Weights of a small GPT-style language model, trained from scratch on English Wikipedia: width 160, MLP 640 SiLU.
MLP neurons of a small language model. Each row is named by its layer, matrix (down: output weights) and neuron, and shows model dimensions 0-159. Each number is 128 + 32 x the weight over its row's rms, rounded and kept within 0 to 255. Numbers have three digits each.
After each neuron's rows is what it responds to, as a language model described it from the Wikipedia text at the highest values.

L8.down547:157124118148136167178164155098139071096131148169114155171073131151100128137117118157130129064105095147062131133152115142090094122168152162138115109140191142096145014088125121145166054092130057102143119171105149086143121113126140073118140147107142150156169115115130138157175133123107130119092193097138068123151109110055199174160135150140120101148116124040095169146194131132201168099144104145108127141153124153123112123108091170053109120123171123168115126090129109142105139170122146
Opening ==, === or ==== heading markers at the start of a line after lists, tables or paragraphs, plus periods and suffixes inside abbreviations in citations, such as trans., vols., F.

L10.down16:141129163127153147133175098108137129167100104110182117085166115095103155119102115118076068103177078110186123157137064086141097176119121092121162147162135121089103173152169145083096152123114113137172107155084111108106106147115157116181029138136123119119181112183147136157141132161122172168174100145090188166155151142096084165138134154080121066137186160129214140125084155156121144130120172102105070106145090092156116032100108150144143129148105117134140139127106064094152153101123159
Fires where a long subject or label ends and its predicate or value begins: infobox field names before colons (Area, Height, ratio:), and main verbs after noun phrases (contains, gave, took, is a).

L8.down546:111143114101115125042096192101191143076079122129116080123166155139189092129109122148126194150078103133138132141121114196126125060152084157115100103127134096168122173113147161128081132153189126109150136154095114141109173124105120103166134091154127136100134111162051176175029121140140112143122133141147133086128117139125132121121141117104115140147178123102080076119229170138110145125167107106103143132131146137134144104158064118067117160099129116143121028115162151134115071133100074
Digits inside geographic coordinates (44°, 51″), adverb-ending word pieces (-ly, -ously), and "of" in set phrases like "population of".

L10.down222:149096162101113110102090136131147067084103155203124147095156151120161097126163199100094129139092149123139122150074077157132090139158123153113117152083158085228132087114100149210168097107144141096184150117112147160114145125140060134154135124082139111139142179120124132150114105121148116117112121126128091098133133041155164170090134145112096148135057120104118112198093105102092112148150096143134140116135136132092122211156155121106062196124144177129146183112155212123091138134103141
Mainly markdown table separator rows right after a header row (|---|---|---|), plus a LaTeX $$\ opener; more weakly, the word after a, an or as, like a wealthy, as well.

L8.down601:118104108040154146077107157126139128131169055097108131125132110164180081094116148189168163139103164142085131170147159141088128098113129176139078084083050169095105087127119111174115117052139114142072176124133131095131215133143171102130107121083110077145086116125137081126162133135150108120088109177116133171092063159134091111171157097116106118168164115120064110087133178179116141070146105133156123128130142128152161143153101129135179143121091191115117086112120143197133144142112139
Colons after field names in infobox-style bulleted lists (Authority:, Position:, Family:), plus weaker closing punctuation in lists and tables.

L8.down484:151137131090159138172122150111145128096118077164152095072161125131109122115172087108087206114163138136156116162108108170122129136177100144115123102115135113127117202126059112145134121115107133150189190147125131142156131126207157105191119092077159141149110176107057105152058096045128081136095124157151136118120121129092087133130091139146122106124132112095130085087202148139091087128103145083165109187167107110152138074122126125134180181114135207163125169155135128170061094168136127
Mostly " of" right after University in institution names (University of Michigan, University of Chile), plus scattered name-starting tokens, opening quotes, and section headers like History.

L8.down264:107098110083170123152150140145118030111111112115167179087107104075097133124165141119112137095171110137145103138112150190112049187118151087138099125126172146131157158140019125085159107103098135119133136154160236114146122111151100179138150167113185083124102143138124086068117093106125169127182140096205124149081112143094111102091169147112148133118111072100142155139081142110144071114119128091174153139156191073109103114093147104141080107128119158132094152138152120137157104121117140
Fires on the token right after a completed subject or field: lead-sentence " is" after a name with parentheses ("(born 1992) is a"), plus "/" and ")" in stat lists or tables.

L2.down154:128130196149124066193117103172154158096140161124115109133153094130149124132147148099140145104118183137149133149111100087133123099078144123166124147155119232201154134137158110149107155144150160183087059141126107122132102117134085150056176164150187098123123139175132144135146097098061127141184166130129093135080155118189074093112127178097177165094162072083117085175104147144055122138091149092103116104112098149140163178090142122107113105143104141080109145109114155089140129148064154
Mostly "to" or "of" right after relational words like related, dedicated, similar, attributed, remake, completing fixed phrases; also plural -s endings.

L8.down108:150113120102088140141161086189111052116154158145109196090121063124120242168161130098140117112141140146085111193170119123069134127120114113115087115107180145109181151105080129065208094082147146135131110101145194090121126091134146159149111120127136081117125117110102084124085093145131156104183085148114114095083110116155146085113177129120159143091103088118154172148112123116176145144132128151093171124076182158104106166105131135186089129156121109175184179128130191144137119120150126
Time nouns after a determiner, such as few years, a month later, less than a year, plus existential or locative "there" in prose.

L2.down244:156068091182084117178143101101131200133132180080176147164103086082165132141145119118122062135101124106113096182127145128129122077142123102103134202135165145091131069121128131117132123112180082136132119140122137185119099150118136146141112117113097110081116150156061104103107077176166145076076104174145208176140144100143140180115143157121116116130150133143199157136144122133063158069135089141106151099079177158156123178106085167153162142100120124110085128160122071087072101132182146
Adjectives opening a noun phrase after "the/a" (nearby, local, historic, major, National), plus Wikipedia section-heading "==" markers.

L2.down550:122154148122143175133130138125156123133064077059153159120145149182128118146132101184111108182044143149067139109176121104111147152141127136132129102128078107166152176117114123070129117179118093157123146106098135104089086093054115103112144127112161131105110146110133028210162120053126122100143113156089192144142128129161198126149108094103043124182179152111153109164163124140149127117180100133075117127147116167105110103111083145164120207088136143148169155156116141137138120142154144
Mostly prepositions (of, in, on, into) plus punctuation and parenthesised years after names, e.g. governor of, Walter, Marion (1972), list dashes.

L2.down114:070079138126104151124099153149148149072064124106094194142214086116100111229145158103097163100105115118082131180076106139130106127049124105181157145114098121135147121140178179147182157053093142138137119131101098106198191107144090134136116132129139107091179105078120191108131148156148125195103108131111127118129101122098150127148143142112109140163157134168151148188095154100097106119161109133169123139141096131119118128129112088064086103082101150188111135129121157078110180146146114
The copula (is, are, was) or comma right after a sentence's subject noun phrase, especially an article's opening definition, as in "Coryne is", "Speed Farm is".

L10.down436:025116165129120105151103038076131091141139148206104112108106194142092101080118168109207094138087102162066119091100146138114122133081122129096129099155144182099120164123133126171127165075091192127172119118117084142132147095078076153119186179096095134170133104109121130130100098120145103109102099088111155066101125154149154124114129119112123135081092118084123112145144125128192124137129152165115196153129157179087112179132117119083131099164095067127145129154093147087096094117110118
Mainly "there" in narrative history, pointing back to a named place ("From there," "debut there") or existential ("there was"), plus scattered brackets and table punctuation.

L8.down127:113118223138183165123122139129145113145144138096179023135109136101178106125135138090135136089163169178154150152138115152137148150166146161144100138085083121071111166157170159188117127141182108087139093147104162100139107102083130123147088179114144137121120066130059086157056141147127195171122160143112164150143149172110108113176108130173107155151163163131137139120032089081205138108105092091138138084092138135164139118102108126101130120102107117166150113146146067157112125098102116
Commas after paragraph-opening In Auckland or In 2005; also of in University of or population of, plus coordinate digits and initials.

L8.down112:101090124191124122158132144175182161209146152134161148097146125133102081163146156127182145164142082122109197145110118132159122140136073069133130164099124126059115054128160117163197114084179151158110144095126102126080148048167179072144098180142112124129128132166115103129097117071141141147130158119161137115090027074103150140140145073120116133148191128115179112113153111128125135125156109129111095106105123135150107116156091153121123198117081158126113119139137119106074179168110072
Infinitive "to" and modals (can, could, must, should, would) right before a bare verb, often after allowing/continued/unable, e.g. allowed the puck to.

L10.down464:153128118072172134095146090163094126120086085138123134172096185144177159107145135134131127159135148139131077138140126163064129116138093186103169140135135142087109081082088116136122189134161118128051163116123144136133128095209104086114114168085102089122114149099165142174165110131188118143167170139129097118173160144045102142109178147128074144092130119127184093116172150129104107097143135112178106117083055137128128079110111154131062159122131150200117174136155099052105126167177102
Main verbs like is or can right after a long subject noun phrase, as in "Speed Farm is"; also table-cell pipes, colons and closing parentheses.

L8.down65:153126122137091106156103158181099131160149083120121123113115038112107141178071082121096156161202138131095151125102108114090131155071156183162129107159112184114145155137090124141084115106157096140114142103155134117148190099158114156124130147099139109108114087140177107101140132142131186045144101169123098173069109121130125106158153164136156116101138126080102173115093123156071097105083180094176184116145120071061113125059069124170201109131082117171162132138159075125106147152124124
Mostly "also" right after a subject or auxiliary (there were also, has also, they also), plus weaker hits on "of", and the suffixes -ed and -ly.

L8.down241:120164110147125169099146135184135107161092126123169166167096055144174118124103173132074130122140124126139109141101130106131164097122177115149161118079172194158088078092217108138128126071151125142091184097112100126083151127174168163093087166153111106067114091151140106098167100095074147196094109080203127141126194120161104178164131146160081125128108152145101125093097153141081150154162112105111122098137069159119116069156157141133121110106166122135128121106133124087066147174168080
The slash between degree-minute and decimal coordinates (and in /sqmi), the == of Wikipedia section headings, and mid-word pieces of foreign names (Ro, Gur, tu).

L10.down427:110103136139140126146171152154114100173111146146121138149136071212107120145124081118124185042115140127115170082167093156118136151184140143142106122075141114129171087169082139147206123166139094137087059136152132099103063104120118128128137128113072157170147107125098117190141097153165129105130104086182111149154119080116148102140126105141113126127135122133127183145194105180082107107128137133143125163109123179114085157153124135058118128139077135178118191081109224088061132156146083
Prepositions, mostly on and of, right after a noun or verb phrase, such as "Commission on", "debuted at #92 on", "released on March 3".

L10.down266:124137149119131098090181133092153090129088132139123109087173125138083125121106113112087095108135115151127117120147072149143083104128075110102108130117195150176089255112150122121103134090121149074220100126111063085069162151127145156100137112162134159132177156158147133152104068135170136106140101177119125112179114105092170152112141181074157092139109146116099137105211139143102111159135150126094102150161092151097112143135119127121157156127143064156142182148155120078128141134139120
Mostly the possessive his or her after "and" or a preposition, as in "and his wife" or "at his own request"; also scattered now, first, film.

L10.down505:089067097116075162107120139125131125153095158148113073097113175139058117079167195097109140121120092105119098148149138127136146096120085082093194122113216078098103103102162163092111114136101129102151093106130119135123111143166147174142043136215065143120154176108066188117183063129185099129110153136132138101143116078155127130141115153102094145097196137120147164098151129156129121143097168164097144129128077175159111169171134118146158136153143064130143187137142146115093138126116100
The "of" inside proper institution names, as in University of Cambridge, House of Representatives, Archdiocese of; more weakly sentence-initial In, list "and", "it is", and ° in tables.

L8.down456:104106132121145182069096132146126085088053119123140109094166146118151093131190175113140152104097121136139102180140124213094126131136127155122075089053134101108142125092065155124151087088122130094118078099119127191108120091125167125165099124111123091136103234123081110149083159136218151138131149102124155080111118105132116188151135073076107107135130131143123124125149164080213118100157092164098134162138159120169144155146195138107097172074107114124119110122136150142124089160128089
Function words and punctuation just before a proper name or title begins, such as of in city of Toronto, by in written by, and colons or opening quotes.

L10.down9:128212116104166101148125108156123132156130178099103194162115134126178048098133125103133178134070155165187145175133136110119102092097133120151165097090078119058158119092082141158099102169171134125079159143150107130090113116090154082119161132137187186162092195107164173162158182111085103123116111116111151133097175192143092150141159106140144113147097140124152115137093172167135136143156123118118143078081182128109094123116073120064089100115171146065137137102122136134111109076088084
Strongest on the seconds value or ″ mark in latitude coordinates just before N (e.g. 26°39′35″N); weaker on mid-sentence "of", commas and colons.

L2.down64:169118131166129106160145093105102099164165100088139073104110117104145165122153227083177101171127116151112149142132114152066125090120123155136100124150134134083080122146114098140119143139104144083110075108180122165123146123139122136123204069123116152059124045140153147180134110100125160120080149127126170168143135132111091158142145106141138116053158175110093171126122079116194103154143119127170123118180180077150084107151100156103130219095117078101084144157138133189183118127126078
Adverbs or degree words before a verb or adjective (slightly, completely, automatically, very), plus clause connectives like so, thus, however.

L2.down379:090128126088149138108103130163131136173115062083154116134149142104127124128091130172113112169074145094123136135121133141118101200088110151090102113168134101137121141185152117063094119123137078141092103109094115110085168071066105154070113137153118118121145104135123115178120120067129092072126115144107162150142090138138235090120108125081072130204189156109134093167164075134103162047164132153114116124156130184126185097148078155089114143155110143174152072152090104102148146167166135
Mid-sentence prepositions and determiners that open a following phrase, such as against, alongside, of, his, plus parenthesized years after names in citations or lists.

L8.down581:142079135118116155107068139164126095105203146142119134136098136150096134066158119092099156118133095095138109118085136134130130161091102083131103147213181163090134207132095137129102124107147178122191139135168108056111152124098094148062106115123118086145187189137137116105169097134109093083161104114173126120137103075088117166140132179114146121118181149160119096167108141096112135118090161112110064095176133206150168101158086152104138132109133108186088109121129077138067188173138131
Possessive and subject pronouns (mostly his, also my, her, they) near clause starts, e.g. throughout his career, in his drawings.

L10.down270:131126136165136117057143092105121063175105132175164125180145122165124095168117151061156165125129158141045110126145136168160157110150093124154131137082123101125127101094156145128109161126131091154104112074161128180074118126231128111065154139152118101127091118124122101114095174128127177140119160134158109108142133189147152156128105168131152078131144096149144160106149048125154169108152106127204100131071089191174049113127124197127076179110125113138081115112108113103097139145123079
First short token of a word or title, often right after a quote, dash, pipe or year, as in v(ulgar), I(lene), You OK.

L2.down67:153094142125154121057084149138153116156113095113136174142125122144148160109110089174069155198158121119110120134157115154153109160116082115154122142171126125167151166153098141089105132155096144162113208158111078147122169114120120155157092139068170097119104115116119097181158143131112111084186084154111171142131177143153170122153128118131101112129147151113125101099229158129060184102131101118163093198140113142148131121099044099170141143114139037142159110175122132136088133138216174
Function words and punctuation that open an expected noun phrase or value, such as of, to, as, was, including, named, and field colons.

L2.down207:120119108167079098128110143083146138115126102077127189135108120105133118053146102161111112094111137135079056168136101141130094158193166113169103120143108150165162123096125138113142206127105118147216111126139156180097104176157096122154128148146181124094155042170172152078139091081114089132057153119134139125147145093125151170153108199147137118074138130059140116170105147108093181133086137105081128108140179149081164179143143125153074144092119128076149100119164088123140130140175151
Opening and closing ==, ===, = signs around Wikipedia section headings such as ==History== and ==See also==, plus periods after numbered list items (1.) and decimal points in tables.

L10.down274:131135174159030138165118107141097164132183115141144202115119126086082218124102092129101109151126095201111127114093084111191119126043140128168120178130103162096114132169055156140097126129163113142123191130160099152141141097140089114074133169157174129083124216120137221150208095137122161103089082130095117126109136126112118111154144144065123115110141137113143155129102105148097143106124144166129153113117142157150118135082167121136111138098121175109104169114136091130175146143140087
Mostly the preposition "at" introducing a place, venue or opponent, e.g. "at the end", "at Rutgers", "at War Chamber"; also commas after introductory dates or clauses, e.g. "In 1815,".

L2.down174:178109105146114224056100087097089088174108060171143133079133102118132172141103155124109139120161074177134108147064114218128110110134065163129085154163146102094113143105128167118076043145170132074143136131146151142148164111171158155187140085161108111122085073096124123098112152145119127058147116154157169123121137114113109109132130143114125103101100103180162180150159167134162121136129166094154171171151168128113145056146099141089103130098110115133109138172135067159117136135139150
Fires on the comma or final word closing a sentence-opening phrase, e.g. However, / In Auckland, / Despite his age; weaker on scattered table cells and headings.

L2.down240:153168140117155113039091135139144119159104055089152147122146116101088090115105145120052143120097076151163132090121110139107075166080163157133093140170138076172090145165123149104088123141159077087133104129143139133140127107130135198086088174130148119131095148157138118127131077125139118118206130220130161092178102166161159048148060122165139131139158195126119116162130123085141140078164149162119162115165146172122140087147141138138127113131060121146158179184105087156107122121139174
Function words that introduce a following name or phrase, mainly of in "University of", including after a comma, as in "such as", and to after similar or unlikely.

L10.down441:125131152103207107118125131118167073163136098073164120171176121085181163166082147157178131135181144205118107141130107167124057106096155151133108116118118127081116048136118167126170186139093088157100196140084140086141160127110165136146173167166155121153098104182153156120040159116139095119146128147085136142141150158147137122121131096104127125163137163098114118150120126077102100119139072121124078165129141138103179184147205099143142072147136175090115151166139078116078121139118158
Function words and field markers that set up a following item, such as similar to, such as, one of, infobox keys like Species: and page-range hyphens.

L10.down107:155159151135113132158157117150107119107060180098128183084119068113072121142156153115101114080135189136179155086136131130199107179115143161136132095108186136077122078111188135088168109138146142159124194152116131129139117156170108137091143129124135149102122076180145117122142102108229082065082153129123115159109117149120125073095119104161094146126066157124062122119127091181184150128069154159129119074165063108146150095126095099118109164191120140134114114130130188135091105155111151
Opening words of a new sentence or paragraph in factual articles, strongest on There after a blank line, also The, A, a, as.

L2.down44:125103117149144102143108192107115141118163137151119117109110182176132102141178058108132147161106093163117075085130150132116123131179096110129084124099101169197148103101128092084172106141098053117068142072107080130117101125143181155107136155164119113128156226127094177090155141108197088101150118118110124129118104166139160115170105108121143102148181153082237098183131117109051187135146128123158160130138124187141110101123116125121124117115144127090120099071127158131145075114170162
The word not after auxiliaries and modals (had not, would not, did not, can not), plus can after a subject; weaker on first word-pieces of names or words in tables and lists.

L2.down456:127140121162101099121066130104113088110139119066091147189149115140093179118110117158125160201028109105149095178150126096123066138054087117088122114173133200109122105140107132117085135083106124136124082128142124100152140091119089162105141118101142121105123195121197146172161163131147171072200112126160145133122134133068144103167138136097068126071148159133119103096153120158070187118155118131121141089157136162118138123157073137117132155104106141157136144168121196181119080151180161
Function words and pronouns that require a following complement, such as "than" in comparisons, "Preceded by" in officeholder boxes, "described as", "con him into", plus opening quotes in track-listing tables.

L8.down540:100073117102118130143121150143133107136071129128061081176158100110087115091156169102217154134092083175166154123144141147137128102103100095135164137116098139186146075082170102179167149167129155162179163123138115079076141118139166103113151158139149106120126146079094161091114142174123151118126074150093121125101140097098130067106116118192123143117155097176134125126075111119143088150192058093107080130136090139167167139166094158127170203058075137181114121109160159134170143110147157
Adverbs placing an event in time or sequence, right after an auxiliary, subject or conjunction, such as later, subsequently, eventually, first.

L10.down494:142150097212220118122135109151106131173151131082090096132112135122176095087116036137145163121113149044145142099143177072082102107116117116116120128148041108074133220126177123144138137188101156104050169124139105099092118151105167104122159116137135079153159101133130179111136156140081119135127077133147125138147153128112159122145158116133162136169150174120143100113056118192170159141118161092166077087124160095110133125096121157131147112115113094123126109110070108138139127068120148
The "=" opening a new article's title right after the previous page's table or infobox lines, plus table header cells and some mid-sentence "of".